{"num_key_value_heads": 12, "head_dim": 32, "intermediate_size": 512, "vocab_size": 1375, "norm": "rmsnorm", "norm_eps": 1e-06, "positions": "rope", "tie_word_embeddings": false, "init_std_qkv": 0.0399, "init_std_up": 0.0399, "init_std_down": 0.0, "warmup_steps": 200, "final_lr_fraction": 0.05, "train_tokens": 586300000}
MLP neurons of a small language model. Each row is named by its layer, matrix (gate and up: input weights; down: output weights) and neuron, and shows model dimensions 0-191. Each number is 500 + 25 x the weight over its row's rms, rounded and kept within 0 to 999. Numbers have three digits each. A neuron's up and down rows have the sign that makes its largest values positive.
After each neuron's rows, "fires after" lists the tokens most often just before its 100 highest values on Wikipedia text that the model never trained on. A number after a token or word is its count.

L8.gate389:520447485501481517504491487525491528529498500500454508471500484504517557464502507463491485463514524511482513500476526495502476483524448491504509503509519501520495527442523474513485511512504501510481480538524497492464466523494497504532530524466533535535471544442514471498488482484498546486534514481500536523482511505476479461503520495476492486481497507488516513465489471475500470485519542510512482461459518493474577546503532453500509503543534497496530516455536531494470525559527537490492485552474486513499525521486481463506481508465508489478532522543505468465470532495532498488
L8.up389:466445471508475523484493536483506462558486473452499522475558442503483536514517517497509466515494486480489513538497503462510486510558471500477496495464466490482534470479488517492510554516525458479519502497497487497456500461526473482539523506535512524460499532463524485480486476498481509486499502485500507478501482526512458512545521449527503498509499504510486563491491538480504487480528483487499507479463550480483504483519528472503497509534502490496524508512509499470489523518495524488485486503499475487520463498515489461484483532475449533497516526482483511434514553431511505493
L8.down389:511499460506539521479483516510470507507504498496477469500511538452520483463523490508479512459516483480504509447504541492551515505492528486515455465533509523484494510504457524446489506523521521520472500485510506515507530446502499553478468519510484470540491525542465498510462473515474533537513476505469509489488519484521494541509537486500497497503497518470521513495558478514541514495517503537511453500497549473494489491495513501520463511483485503522511500503471474555521502458542549518480524499582514461475468537511512481552501507495504463470491507533487474491474487524507463500
fires after: "on " 28, "On " 22, "| " 9, "2" 7, "– " 5

L8.gate360:510464485538487483540496498551492538540488548487489536520512533489505469529542502534485491520474489462500512529458528491515497453495509477491516522530501483507514510534517467481478483523500492519496549468476485492465479475502486544521499476475535468505509492485495511520480477508483531457527489534500448525513474502486481524515477499531524483543482522465462482506489480472537486477449492521465498517516488539506550499484475488483467525522528478503547522488515495527521528486534508526491506464486486468498553484544541524453497492505426543498454476480492505519516490531495489500
L8.up360:488476451507535558517514538510536599484510450452522513510456518484484502527483511496485532503515501490507522503505531477467524487492467455495431459524493500500515483517483481509501525500509530523465513489515499497510502508518534500459481524487499447541520494517502510478506513520463519524550512511505474509491495499486490493525445462499542503508501481488505468483524484466490503527507511526521497508477469522490528537489516494491482506532487510470537473500508532564499525513479497512518494470485462521501472503545555480483526495456479509478473540503516474566484505520493493507
L8.down360:485484478468528542477476513506529470502515487481495539548535516472533547518488525541518452490510466510514500501491537482503498507484483470484552487502507496507516486510518475477489482543534500492456486484497542533486512467520505519520489482481518530526482543484490436490540477505494496478462485542512486503508418542530479498495552485491492485485482488451491489526518520462494501559508485460442495516492499506479554524524481506436493538468473438506496487475497511507493496485522522480522506510507476509537544490506496501501483485502547483517517511523526542485506504497518499504
fires after: "\n" 49, ") " 4, "as " 4

L7.gate301:461468491493476495478471520542462519456524501459505522455511507498493508503532505533507519520477490496493500523485495470491520494495505484521496486514517526499445474522456514519496504497477526519488496519462507493516504510502522541466517467506515483517475430512478493517513460514495537546496514460530512454445493555468473509525490513455496530536483507560495516485473528468516520518500513460502496474480471447483488448480521484483525487510485453473497492529507510445494492485523497472528518539510525548481472526486469486483481489504480516443529524517514527538510490533523540478
L7.up301:478497518492513503504510488469470456466570546508497483523514530506521525499437511504496507468506517511490479499510482478516469479470518494448477503445470524519481519503516526455465431507517492491477441540501531527456486462504505503484518535493479475511477495503509540484511484479510468484505546534490472461488490524495486516448501496483512475489534540530491541471492568495535517528516486490526496498500495523500493531489482521501463517478495464484450534513513505550490520483495567472510510484472524497497497503489478511506503504476481508473450538530514480492487454490502509496
L7.down301:479457503511509500494547464507497465486518499518487562490541534494481478455513528541501494551500499496532512531495508556492509473469504488547492470551527541490474480526466484494504485504484505507479484474483486518480507496467497469506490481514511515520465462506511525517499538575528486533519532493504492525475520552470505477522541478471493520555522483562447531473529467519526484516519475467511508540521505466485501509474504503527494469466467511460488486505463497450523501513481488546481488493479531491512492480496486506537482508477484467475529516493511476518515498534473516499
fires after: "F" 46, "Com" 14, "h" 10, "f" 7, "Au" 7, "au" 5

L3.gate432:518528463525510530481485483484503535450492464483552447500469503496481478505539478498496470474501461525471494465524507501487533496506500469466449480504506524486530482541471492451498514492501494520541506481493475492490501488478533500519488566499492521479488544461506515521485539543499513470505493497510472466522481445509496523499511498527518458469493468512481521493543505529512493518481541498500504478488471464519495495515469502498476542510495462496450540501522523478499516477485482505476485443497520510507465474511439520475493486506481517503471503458561524496460509470435495475
L3.up432:504485512531488496450462500453470447505487538528509473525451474464469521496493535468440510486495534498468484495505490540492498481491465534491530556529470519487476491526498480519538523477534460478517513518503480512497481480532480486496547484486477526495521515491488452538461498495524524488485511554500502503471503533454518484534481455518507481503514513527496474471480495486524461477464479530554497499480478516492491520544513450527489504494500513494508505495537501500497472497517475467477520505493504505471508515480497493456465469522473511443509443484528506507499555540485504524
L3.down432:494519537517484528514484470462481520462510455532503475518503489507496508494534498501476495460485494515522486497485482484495495480488494479489480505503504494557499464502506501477462465483532500527470481534504448460538488504535517467494501544486537462495456521467505459537480497546565442456503509537479486449506534502451470538489501512466468441475506511495491482511519536484468496515521493515498481491491483464506447499520429531484487469473561501491514516512503503524518494497504496510471511472519545513516465496506506500465479522544466471504516504463498502479515514479504482515
fires after: "M" 39, "am" 29, "m" 19

L3.gate190:498505500507495512503542539525462468495508517517490501517488501490485527501541488513560503517479512514492514509546505547511546489510508499529518457478522471481508495500454566519493508485457475516493503472528520509501507508511470472475498493513489529487542507496544452485502475448540556514494449481551491466480482454493506517523524530462486513492454527477515488484499493544437487515497513491477505526501521503498464465484501509522495546491497493453487494535443478499530543503466535481516504451541493531486513465507472511463508490486510522477474500495502497476495459445509502485
L3.up190:478514476502465472480515502501517476466522451492498479495526487538503506502500514501491495451496509561505501535494460460527528487481549504513497533463520485465457505496506530539482480483509506516503493497522475503547540499506525457531503514479511501461474527497492508465513510513497508492499508498519493458475496477502503544496518512473551481469513547526525505497471498474516532506516526533536513526454505542488553540504473513494505495492522509469496466497485497499457529460529514509487512512564522532511474507534510524509480422479548457535521536494511506479513438502489488541
L3.down190:479500497500500449446453540525490458511476477528516472523483502500504485495477532489470475463515555503525516474446513453466470513487500517485488499482521469490528508462475489497498522560482509500488522494459499506475444513536494523482521488512483518493455490478506488507512522511489504441501512464478539529476428532550508474509428472491496542456531532523526504457501517490511542498470478521472482494529528487505500469524499521500480465529514491504502519504489467558495504486492511499477474518537483519473512527509500458504493502503469530492536505489493492512512515496458503506
fires after: "B" 14, "D" 12, "S" 8, "J" 8, "ond" 8

L5.gate423:568484514497481480501482502546434490502516511484531505431505515469466502465503505470527472520531468489515481515509520493503511491518490506469519491534496530452511495548443508468448506481475440511498526511501517472462503515495516500478463467508482528486488500489479469510494462499488486492486432504457543512503470494497491500513531495497517483503491505504456502481491488517536458541525529492536482468468535481485496515476526538460506524508509496523469480496528517491456513496531514476481485498528446531528489507497499495472529486527462489479491513510527465457499519560468506493
L5.up423:482493465536549492476538531531475450505530519539493525511537472520541467503483550515483502527528476481530506508515500474505491490496492522496496465498548529476518546534480501477516507541485499526469516522517507498465457452500512484508472514510495483491463507481487511494483510540482503482509476461534501451473472507459528544528508500529427512498507513514489496480474518463508502505547529482517480498489511520514467522521474509489451500489489487496478503494525529486491477520495428484461543520474477562491520502499484494518520511514487538505479504480484489482442482550474514464
L5.down423:493529487495460513494518531460482509484491555482492487534501571498458504498488536472538493521513563539507435482463469473510512488485495535489502518472504490484486490497486485537472479539509513495498485517468510472517511521448485513479478428516468467519515484514536491495496514498524497532529431468475531555510485509526510540501532517471488495490505495484511522512471547525501517500525510519507544491495506537544505468488502505488520541471485508491463446539484520489509501495514490488459520454497520496489500472533449529508483505484498463475502488479477500499480474523467475485
fires after: "h" 22, "W" 11, "H" 9, "att" 9, "w" 7, "c" 6

L5.gate34:506524465449496477503505462531488484477513493455537480535531468524484500503474512515474535523522497507493472491476475510454525449541495549441488527497492482515532487514490470500546499443476500525473495512522489535487508474547496510477516493498457512537518522544483475473530497497492546526536509502506496532528510488507537459485502444479484513496478510529491516452498499502483450493493521491537484574513494504501479504526475479492463462528528495522498510492457492536480509452498499504519495518540515469512538474477510493550505501536473479543508489525511496494501483471492523472
L5.up34:499503505517484487508495484518492540491493537468505459477526492499483503517471483517485515511512497506522508563493501467483471468484476510532509480522468485527508477463514524503521490491483484484544499558516423487498501502503500547509503475492514496491517511495527493482467485501510466471500477484489448476476508520486505471469468487463541474505465561514501477508526481484456460475528502506509522492508519517513507503507476500528485507500540519497484505511476472510526519463490526431514494542482503545506577492544529502557566489459486526530477511535509498472545464479469533487
L5.down34:537474480494494493515507491516467498462495508492534544489502504533481525549468483528486518501465492567489521546485476497496462464502460491489544497461482459463465448496580509520477491486534509479468496508503461524472529485506522487477505480525482524487486493477466515493563478471482510516509501442532503506496508500491494482504503504509530515484507490504550493487535536476479504484503536489483490536513558474493516517491547503528494462495485452531485503554461505497515541478519510469539471484479498488472466490527493469469474530509459512510517479486485526504511515481487507467
fires after: "C" 17, "V" 16, "P" 10, "N" 6, "A" 6, "S" 4

L3.gate383:507494531445525496505528489460514464500489500522491487512488498501548473478505515478444480529493497515497496526492527436553502523480529523521459471519478453542501535511501490523553494514486524486512500510518483495466487523506504522487524503497523489470569501508521466529527500498521454492513487481501475483491467545477494490488491503480512540491442536561530484505527509473530461481517519472495504524509479472508542501500507466482464545544499550499493522502514540522510494511497456496484489499477487479509556510502513474531487530563477533513513519453513488452494511498517502503
L3.up383:506488473475498456541526534533483506482473525530500466507506507489528485492542507518509449501494515508547474511467482492490469490488520483528447511514488491517484493504503514552516472496492521480502519510563458476520488507507496488475498519463531529478522524473518504484467534504480522535492507487446523534490477500506495530438490555495526523515504500525543543493447502531485535513497479520490447510511512489513492524513506456465502487574445502476487479518500481480445484483509454461471464532508495505502514482518464488471496489501504513476550474494488534507520504502449485502
L3.down383:498519487511502531532472496465524507499518532502478530477483491471494482537478540468557508532486491492442537508494494532552512507511494539505495469473513487497539499504503521457477464463529481540512451519479499513502466470499497480523483492441461513511478525519470524488496518529479514513518468506499515457482498490486506510547488544495510500495444519532474505416522445521504505514568500486508509480487513495476478464483540506513520522498517505459529486527500489519527508509527480515481522514476516535520529529494526464495510542517524463478499461471511504503514520478539487467
fires after: "re" 18, "p" 15, "op" 9, "ac" 8, "sup" 8

L4.gate222:461533496509533532528517513477548490481506502488481490510555509556433507501464508518494487513514526498467487466500525532481555490486461466520507482476522499493537513499518507498490477534513486519456523495500470524510494476515514491491496475500528492496492469454479476465496487492482497505503519506554509496494515529502512429486522544474512534529523532552512460507496474505540471543499546485506490506538502478503481529499525491522510490484497523514531496526523519523458499497502476481482478524502423504491518527549537532514487494481473508512480543513513552508496549479512536545
L4.up222:532502517490489499485484493515507485482539493550498468473546501476502513501473508481484527484493452534468490534508477531488520478509481474535465498519465509501491502473486501474533504515492502499518502543514484544554535522548450515517487523507480503471537502529509483436509490499507484523479500482516499540499543527476522520529493502500471487472527487543457489472529454444486456507518527528488561488521496500508525508501486519480455523502525506509450520485486508520520541466474491476569503459487515528499454494478481501508502524523503502499528511540550471519495558489472500502
L4.down222:498517507499523479486516512459482523482460534450494450540523490530484490527500497500498560487486527505489529524518490493495453476511494507448499483492516514493485485490483434524527512518561523502515545527511520509505531508476549497471538475506535504528528482470551524527531477530495504503491527458506490485472495502501504446523461491518464462487508548477512471506484468487511515531492561445508514489493545494496490517491530499498466504469513496509512464558508537471469525478451512487510484491453515483489490512492492482507462514499517474536490511508471506524504521468488546473
fires after: "V" 15, "R" 11, "P" 9, "ri" 9, "i" 7

L7.gate498:519485522493492500540519480479567527527527461486481535474472509490482534501456474459504515463469513481555487498510494495491478475521448503492423514475487493486507501432482495532487515496497527469504535465473457498456515521461495480449490499482465502519451447502511478518478495511506516505505490461495491483522482485498525516475530499477503484540504518493477504457519493518492516510501519542466508483469513529488520498515535489531508477478528525514458485509496513502523485510486460449520490455462517499460486558492534465501552510504483518501490500540490466497517476524494502469
L7.up498:528526533499534505537504481556478517495495480474517518482476481510515501517477529487560483491489466473490523519486489484526488530503476500504501510519534494536511582490514509486506529497524532511508500482507473516472488523503471481540519474498499530512464514498533484529505524526535500472467455545492507482462479487490479519488499490560497505491501514500485587442472495514529461510477478493498483478533516543495519462489515484546506488506520450535478519469506551490472519492516507490437480481494501488520485472517513485505495513457497484489585504484500476501501482525471528513
L7.down498:471451489532522520485509560442504530497546481535487511480503520464449511457467491497522511505499469506488459472474532499474520526496458539507480491487495520523501554510559454495498498512532502560532490515512499531514508542504496476544523474484493536522501487522497480537506502453473557490508491502536508512503502492525482519536503521489463473504507522504464475501508497480481526525519526527502532493492525455494498503502484502505483491465473488465476459494467489478482505431496480533465501473487498481532517448489531483483543533488483519506480471529480486552490496489505494508
fires after: "h" 16, "K" 10, "H" 10, "M" 7, "tr" 5, "k" 5

L8.gate86:531476498497480482516461514497449489510541504490472537513493458537498494557492545485527507481475520517541487507539530477469487512487486534477446502510518527473502515499523508493491488514544451525523516520487487503482476510465474524450495474453473487460497502524543517517530487497495487516544473452474504498469490539523493565432498480467480492477490470466506465520481488563457450534504510477529497534479544509501472476505463493522490530485468495452474499521492476493504500463456496502533518494491521501507503510514472462495518490473493509498496466519494528492485503514495507513
L8.up86:524485529516517529484496509485499457514459506484510471500492509491531494474467509539542480479535493485487534529511529503525427459513511513516516520503495451493494540535475500533492497442528552484531487486516544509531499483493533538502513544504509527482497514475476473508532506485485458523506504480524470477500496462473544543478444524538486493532503492518487480503524510471553449495515518496551480468509485533456469517492463489486482513483474493517517499494494504515473515496505491513507533495516485533462514487513517493466478467533542478467515549499482496500534480512491480432
L8.down86:510525475497545482519508522533491428516515535484495533552499516504497459487471519517522468484485509481517487498459489556471488461505546497455507468523486529516516481518506473483532493503564493534510496466494483486477502533543485498512518502488499474472503485491521528503480478500525507496529505535472508519529534480523470480514529521468473513477520462484556485506475488492436502525520482503506483488522477488573536526507505493493526496465509525476490449485506505501511524481514520486510442504454488499489468499486504511525488517507513502558489443474486445481511488464543510498
fires after: "h" 17, "the " 15, "k" 10, "H" 10

L7.gate303:522468471491492474508508492503446496502473523533512514430496511508501524476512482477521451485488506502547507507469459531502488505527525500469498521501488442531508473441471481457502490505510530494506460544451508501499437462537479550531507487508492513486491540457509444489474519503477518535492495478495514501472461486484492528510508518471508560504476508498503510463478501500471528524485500521511514513499571522468501556463486516504475496532509489551538476534531545492484517517504504484517496483493475541460479520471483481506499496507511484511521483519502504487500491475517468544
L7.up303:504472511501472504466500512504461541542489500522480485455528500515469526514559511482483446501505502559495521533539492571491492469518447536504485538508490507529498502483494532473502501476496519453477517539488494434484474474526495511486479527499494493504522552504547494527495534491491525502488518477515504525503506503493487517522519525461468483506440531482505508448515506506469556511538450521498537490470514508476502539474514512490497519512486500516493521467550505444510496465496532500505469519532511487485518466480498500521476518472494478508496487500469528504482494532515452537
L7.down303:493476490540503516472515490522479443524558476542534523480511488500473539506513493486483423494477563502531477560482468507519504460523462517471503495479491504484552489447493461464517488497521477484477514479494520477487505479516488515498509482478469511503489522508478496492504477515496554495466515503508497473526529502486507510489512477468520513524470483595511526509457498510506530469512520532521503496488542514488509557497506528536488510446505533527524455514527491488501496487473526479482465503508499492477494511486492533498511456472518492541503504495472497500497513487567508483
fires after: "On " 20, "on " 12, "d" 8, "of " 6, "a" 5, "l" 4

L4.gate397:524478508503478498541502536509488510489494523511492516486510465534531467508465481529462516509537491496462506517516483531509490513528489447529510534517492474474458499489558487466509554495498490490496507502505439470492512462486504509534514492499463549543470508484489443508460462541495526535508468494471489478488527510502453516491511479495490490439506497534517464479487519520499498468480475498495520483492496521480507468485494521471460490533528538447516557498536486476504498512506513502535556456473542523498468534530498509492455503489455506494435474503487482484493491506508502505
L4.up397:458472539501502512505443528494450490520473501543462510486522504435527491505527503498477507452521508532495497502520521522502521537529509490482536495528506504537519517513502494503474523509534453492503471464494500519513485548483523509502482529513517515508459492492506476519517508523472501447550494488475485531500453504464468539502484466498513483537527525522491490500494514490501512508482504516539487482488527522484480503516472507466536435546488533453547551482531475508507480523551510528512504481505436468520509462545506514502498491515503479518542446493493506452491485524503501486
L4.down397:525489506444472518478517459489479488478474533492556490487487480520467501496484499517439540515479480518483485529509482515533516516551501528523512515495495524519478487528517539508464467438508487475539538491528494539492516492518493499515542499490475453475489474525458548545537507510484509505467485513501475477458533520562505533494513508526499501477483473465513474473504486529513548495529460515496517487493499479498516481502527523509489516428540477516513492503484496458515497506486491468507499524464551514467478540477463471517527508479529463526496515502468493506510516497477491544
fires after: "M" 22, "Mar" 13, "J" 10, "con" 8, "fl" 6, "L" 6

L7.gate508:529487539516516496554524499503461457513504510491452500538474505487556567486516527527475478515467482494509492513456477474489494514507526505498513495498465497494526501471495487476536477530520494530455526492486471473509535489474524490464513506553487465522535518483462502497464490498512510510477518537472497510499484484491466426526498467486459497481496474534508501490519515521532484522504529501503499515513483459490514534505550448453494535485498500495498511501506502547463532515525507492446530495497544529483473534497508503530492526457480491489488519449509529491523557530464485521
L7.up508:507515490474504431488514514497552543499508480513484511556495523469531482527486507515478473524445446469510478504502519529475519486506491501555498450480475498485491518472498505465451486503491493465532489521515480501500494499477525488507493519502515491485490531453510481484488527465466466476508557473522497502476478519491505492498508557524439493478478521481527542483521486493529546518524532515532485502505472489539493472503527504532480468493488478510476520466523527541471504514460496523523495519476523506478525445504492518511535488474494498509507497457492562538521486468464451500
L7.down508:473488481526493493477473528529520514495461493498497533522514471532466485519476520469470501513458507483523496503469485517467497482486470538469513492469553507512468524519556483416472526494508494499511490509525482465510479513494498461509512517513481493465452517484486486457502516451477492484518547494482446514492543503461563512505512538509542480527475506473532518499479529475558478524509481499511528498479497507523512487492493511481500486453499449509524508484470536481487484473526526495502483472468469496453479480494479489519508505549513497536535509538479548537524509525475504502
fires after: "con" 18, "un" 8, "re" 8, "p" 7, "pri" 6, "comp" 5

L5.gate263:523481473483508511498519542532519527486511464521475499491540495494469518522492489460545476524504537486507485473492499477500500531513484533510498555507519518509524473496499531527525490512535520497489488511482481537499486535484547529534495549511487492498477472501468519525496488468450495484532478489520490494473457505504495519510465488525551455520469529475460475479527458476458476485481543506513534495506469519544500498500450485524460482481461521485540483502506489523505537511509456534501516483516475499487530533442562487494490492524468534486464485516515568470499470513532491522
L5.up263:487494494472490517514501503531526535458498480502545525506559515491489490503471549504492506488501550516469494470518530488488496462518469484490478510488523460543502522467498467503492531491541499473469511479566502489493486529504522455513504518506478525500475510535483523472519512485466483515502503481508509509510469529500431489505474510522550498499472508516437473547530501410469524493489510515486506509492500516477533482467478525481450520532506502446472437447508474463469492496508553502511477527519472482473498510506527507495495488482511507454513470516490501492483486486494493485
L5.down263:510505452488451533501527503518561517500493506487457524516518520473512490488486530483509471517484499484540534461482495481434528490542435502521539483513557469431514533545531493497464476519486479509488520529507499467514495520483528491500515464502514523522483476524473495501501487525492469457491512456500472515514453481527487424471491536540531509558505518490482500499484518492520497439487464488509492490527473509524504532468526518521536516493501515459464487494478524510510510532499534518478486521502535544509486468522501495506480516491509499500516534500509526501505527511488520487
fires after: "d" 38, "as " 36, "L" 7, "D" 6

L4.gate315:549485543478536530468508514462503491487499516514497491501489481505546473466519501472475456455468477501462495491508503505475514511557512542523456465440483494534498484526532476477493518505501535479497497493522542502487520463499483496525515527452481499463553455495524512528520475492527502497526546463495536502489501540495516521499483488488491529466540527499513458548507524478532502536471477512518468500482487504471498469515484507537467529502531486462521463495530532511515488471531455521525519481472525483520503448541492463489480488490471486511527494510544487496488534513509484468
L4.up315:485499489531504523513506526506494485475520508520485451487535462486518526506499498491471465513517491474510496549510528478500521489514477515478525488511532533515468495466501466522489540474478469493494505517515526513505508523499496534516526488520477503508456464474495481521525475530493520476480458527471454481477582464475517512534515496485480455480521528497526478558536521438462539502461480491510501509520510504516509458433502466497490473518491492457464509452550527509518501523509497499503509487492516501526451434502510457491468515497514490518496497514529442484506516513454506512
L4.down315:519478517525493506564488487492492525497503526444522485490537462476497504514442483524502506476513505482536466489460495528526523482527487521454493473503483514513489508498517430535501494499488458523514505536521487463479535505496493494481471493512482473489462487480436484504468470529489547502514517531515523479457526480490519483511537550514459489440463529518435475488515487468506526512486471480511477484502516496523534500508516476537470509475519466513520528500487460525539499478527503501468493501446489497486499464501478512475515541475539538470491515488538487507480469497526515496
fires after: "J" 19, "Mar" 16, "Bar" 10, "Ab" 7

L3.gate255:515499513499573465473512482500491537486487507552517498478478492549464507498524494530505511520492527506499478527473544465510489517506479507505463466479486513469494476503532559540537507453508508512521509521499477513525502480476476526541503498490511530505488490466489464535508485503505478538511492501502479521510546485513532509538475494502490501481501508515515482552420499534478541516469445516507491539505526476513545523490473523516539507543533538527521507491524494496570509508542492506540496483510534496536478501485474479498485540479525488523503535507521471518524486491551509475
L3.up255:464506506471515474473548520505492448490493500529489508471453486500435507463576493483474471490527485532536541519492505501487505525485483518474502470471520520568551518537506507516571494469503503477492498479453458501500487506502522512486510504509480508522479527492500547485493531478483480493513506518483506497504505489459507512533544508501532466501508491548480498419470524505507485505500510482464539542473477483510529472501493499532555498543496548505506498480515503482537528476495489477474488527504510483488499467480515470505540536548495491502498462492490489502504516502473476521
L3.down255:488511516421488479484514501492540461525495500554514491525469471514505529510474491471525476470481529503458454510487536547543501512487488482517535539492472484522502491499478511455548516534481476458508544519539512483500496460453565534485478520501566513488510514473501469510482515538531487508532512495521498521514472501540498498491517536469534487501485505512493488475508517518550470492490469542518511506483496459473532501510521476507529506535514511474493508488507506472526500496512495490494468478487487509499497477494491509512527559575495534509483519504502488463512501495488455453
fires after: "A" 47, "D" 40, "W" 6

L7.gate255:506520484491502485428520520441504456510473490520514507497477478504462509527503496541491473503495520524498516506502543518533521493520487527511471469502512519495522473504477506511458515470548490521553568487473495508512471489502501501492490475487457537518536507523499487537491552510484513531498530479515489490477557528491472517508527510504534494514523495467505460484501481497475485457520496496550506494524505537500542484468560539507480482515510498493515510494521507455505475508517561520554440472499527466486508506485499498523481553505519550498464484480468519495498519477471460477
L7.up255:492482507507510478471485482447526483497517523521484469469487470551503514498526520515478513489516503499508522497515482497528493482494534511532504535521561472523492475493531517536500456465503523490502520504476509535540468476467539498510540476491464464447454482504531518523468484545491480463505470513528427471502502497471531509502501517537497537472480540477492464506504510511522515470480467494527461503548508527474565524491484547463503470469504464495487498504464483500504500482482477498482475535507473500519507493518485469494487532515435519522523463531535525530499510517502464502
L7.down255:495483469483486485500500509448544484480506456508497523474520520455531511542528493524500497499538528559487504469472506469500488473471474484473537483512525498494463521500506496571507460525469493524479522513550505542494468472506491551521499492520532477502480504496549545479455487486515462479471450530495509526509495509558493501482505473534505497519525503554528532509489532507502445518507487528534483509471542506519501499525451493525516482532501551482513528474518496544485515533525521510531527497526500472511495491456483508481508505536474508522465506458504513510491505516476489488
fires after: "D" 17, "a" 12, "|" 12, "A" 10, "." 10, "S" 7

L5.gate274:517511517470491505515492484503524467480520475524445528526531505499518502514509472499528516513551481486511512497507478509511472488537472531470496457491541492511507516500461473521508483491502513465525529464524507465491477468471548558540468466471514501490493490512534497508477523522496537478502519495500483476452540537501490499509530491485492533540476485588489516474514518473507481475530492513516515536510489498504527510495476465518464497493536501564527519463496479518522526516465524481554488477521513484548473497508510509511499495489491509526518478430511522491484479516476566453
L5.up274:508491480531446466488516478474473484537484559460526493491527524526493511528523494502464513515513537485489486487509494510554528509508545477483515538531524493491530521544490515489514493485544523521511480499462466498526488473528471482492451479565490492599499510461460508481454487483507489484469463507490479482513505501459539505509503487486478479510523502516541478555479495510512456514528528527488495497478498492498503520473492508502511493453503519510470475512536499482483503505499533486511499516540522478488485504528510488493557518493503494506509502422505539472504514455504535487
L5.down274:465471466440479525505493503518462502483505485535499536525552508532520489503487510545473490533506491477493512536521500512531475510480531493545498473498520486480524519508451532492485546502528498456480461502468517551509494500532504512504500475468514509475477514497474483514513467553479467474476528498524474499466495471470535467521530487457434527469512470488516505492528465495544506542500491489475497522509456512488474496489496491512461525468520506512477455507485526519465552529466469473513554501492493544536509487531499487498493484539480485504468486487502478500464543529500515491
fires after: "L" 19, "si" 12, "g" 9, "f" 9, "M" 8, "m" 6

L8.gate150:529478489446454504505494452490502490502495495538463514478479497588514455503466506509483537516499519514522485455507524509521518470483510471496512497538518524480464544496472486484509485478455475461493484484479526483498511495500501521463478484483491467516486460532485545499508442481490516463488537513493495499504489488537490501510500516474478484505465470498466520502454516548555475498547514475438488464513504467476504495500482516478458496469498462470475513506489499506566460526499475467461497527495505511511520536527497471508505517487482494471517480526480508502495493531496562518
L8.up150:526470506519462524468515502510505472471522516520437506522502468529467502497501513519416514496482527543526469489516491484490500496522546496513448492533502509565514487480465540463498484505486451518489500475478500482515520493494512560494495518520490489493478487471499497543509471483489524481469552527484514520488492474491478509525512482502506477522501528524474535463477543521512527469534551482511493545496476463434507529495509475511504494467466481494457488500489491457514441485514496511471508509495518473508490538531525479514495512512504473502546474552510501488518452515498509496
L8.down150:506480516493479520472521502492548458501517477464454495482507478457527479537516494514502534513455528455467495509502468500525499496522459488530477499534514499507504521511491480471507482471477535500494536484515506492507490528526544532477488483470500506498519517536466472514504502472431517505508497508492476522503504482490493561526544495457543495499453494549474472508482505476529513505520504496477473519497485453457473486486507485507481501503490462463540515468462461494474453484465501507475512492468548507486501522498439495517499524527476493526453526530526516495549450458467501511
fires after: "h" 14, "est" 11, "ex" 10, "F" 8, "in" 7, "j" 5

L3.gate45:539500494543520502491520498497525483564533515476501507539443473456500480459485488534518560482498502550526470478485500510492490472501491520524497470532531472479518508489519508521528504536520508466495524489475450480499540484523499482502503474472488457509503469518509497481503513506496498486506539541478504547448487497497527504542466522447528510489513515470477429474502480514551508520504477502495481498509519493473519506502521484495473523522493517543480496502457452551509490477509544527536502506507465504523488532520520490509484479499559495479553504513465499472468525535489475510
L3.up45:518536489514528516449485546502527492527494495518492488503502478486469468465496532478495537516513499483524542508435522511478488514506541487499549483554464509514515527484504525523497518503477522527501523528508540486536529519471549526527472499497494534500512503502544493503522547509494492478492511537476516503522493546502515457491468486481559544445523498499502497498505512547508483494520480511509486566477498498463517504478548513492523522518541479486501512497494502463476518465511500515538490529501520479554489471517494483549515502474522464498539440486488516471509500516477533448
L3.down45:522468479512468513504484514519471515497489512496512501495505475479525521521527457488536505519478482444540483489520541490490497509441460514526520504512473523484454488499502464508528511540548453508463470557550453490512501511467460526514518498529496489533500507549527471497529527526526504514516498502494489476526469461506504561493482520518511483517534519481509508493545523499456514512480514502526547448511496518530433502515503535501490463469511525491484494496485543485462488493497480526448506481463493500484515544490529496501515481513516488544477470549532506481479487503507525489
fires after: "K" 26, "on" 8, "Q" 6, "k" 6, "Z" 5

L3.gate139:498460483518493522494496516478514498448519486464475495474501471499483472513505478484460520533514510492478543530496526518506508531499475499486508488494465526523493485492518526478516565483477471498504526531505498500520469548541521546504508527503509481543519506476519482532500524490450467501483530482510520483530525477513489476497507521467504470457456458555487505485489481492500493527515574486479507486523525474546481473518516525472486518537525484515521464548520497465501470505509493473455485523521510503479475483505506546507505509553458555484472481477503497548542494437522478505
L3.up139:497489540506491431468506478546507498543458480514466478490541529511519531469475478474514508486535530558523518486485505490470522452543500484477525504512484521518466494501501520468488502489511476520506529500516494517501477467487574484540565471482512446486459533500487494519433499508472493540502523513473515536497524536474474524474484528509487512522507517502483508490488486516496473491480466514507511487486486531488513492505511464489490498532500466512475511489483493497486505513520524538499511480474496503494509556518513472519501470523513540484462539554465523528500549448507499540
L3.down139:528505530513458519541526485509490494529482468531543540481513499506480497517522507461534518493568487509520473479484524500498524520524470430501547500520518519469499482480502495438521503439482516491517539504472489454523500482478496464508540522462477522480498547502478496522502527501530516519476480517481511497499503483532519500499494514502488494523542485503482509509546520479432512553484456496530503511502502517497514469506480495547506462511540502467482464525560481493486543485514511506477473488525480494461508494531458498502480522533498477481515503508461537513472507526555510512
fires after: "im" 10, "ab" 10, "M" 10, "m" 9, "v" 8, "comm" 6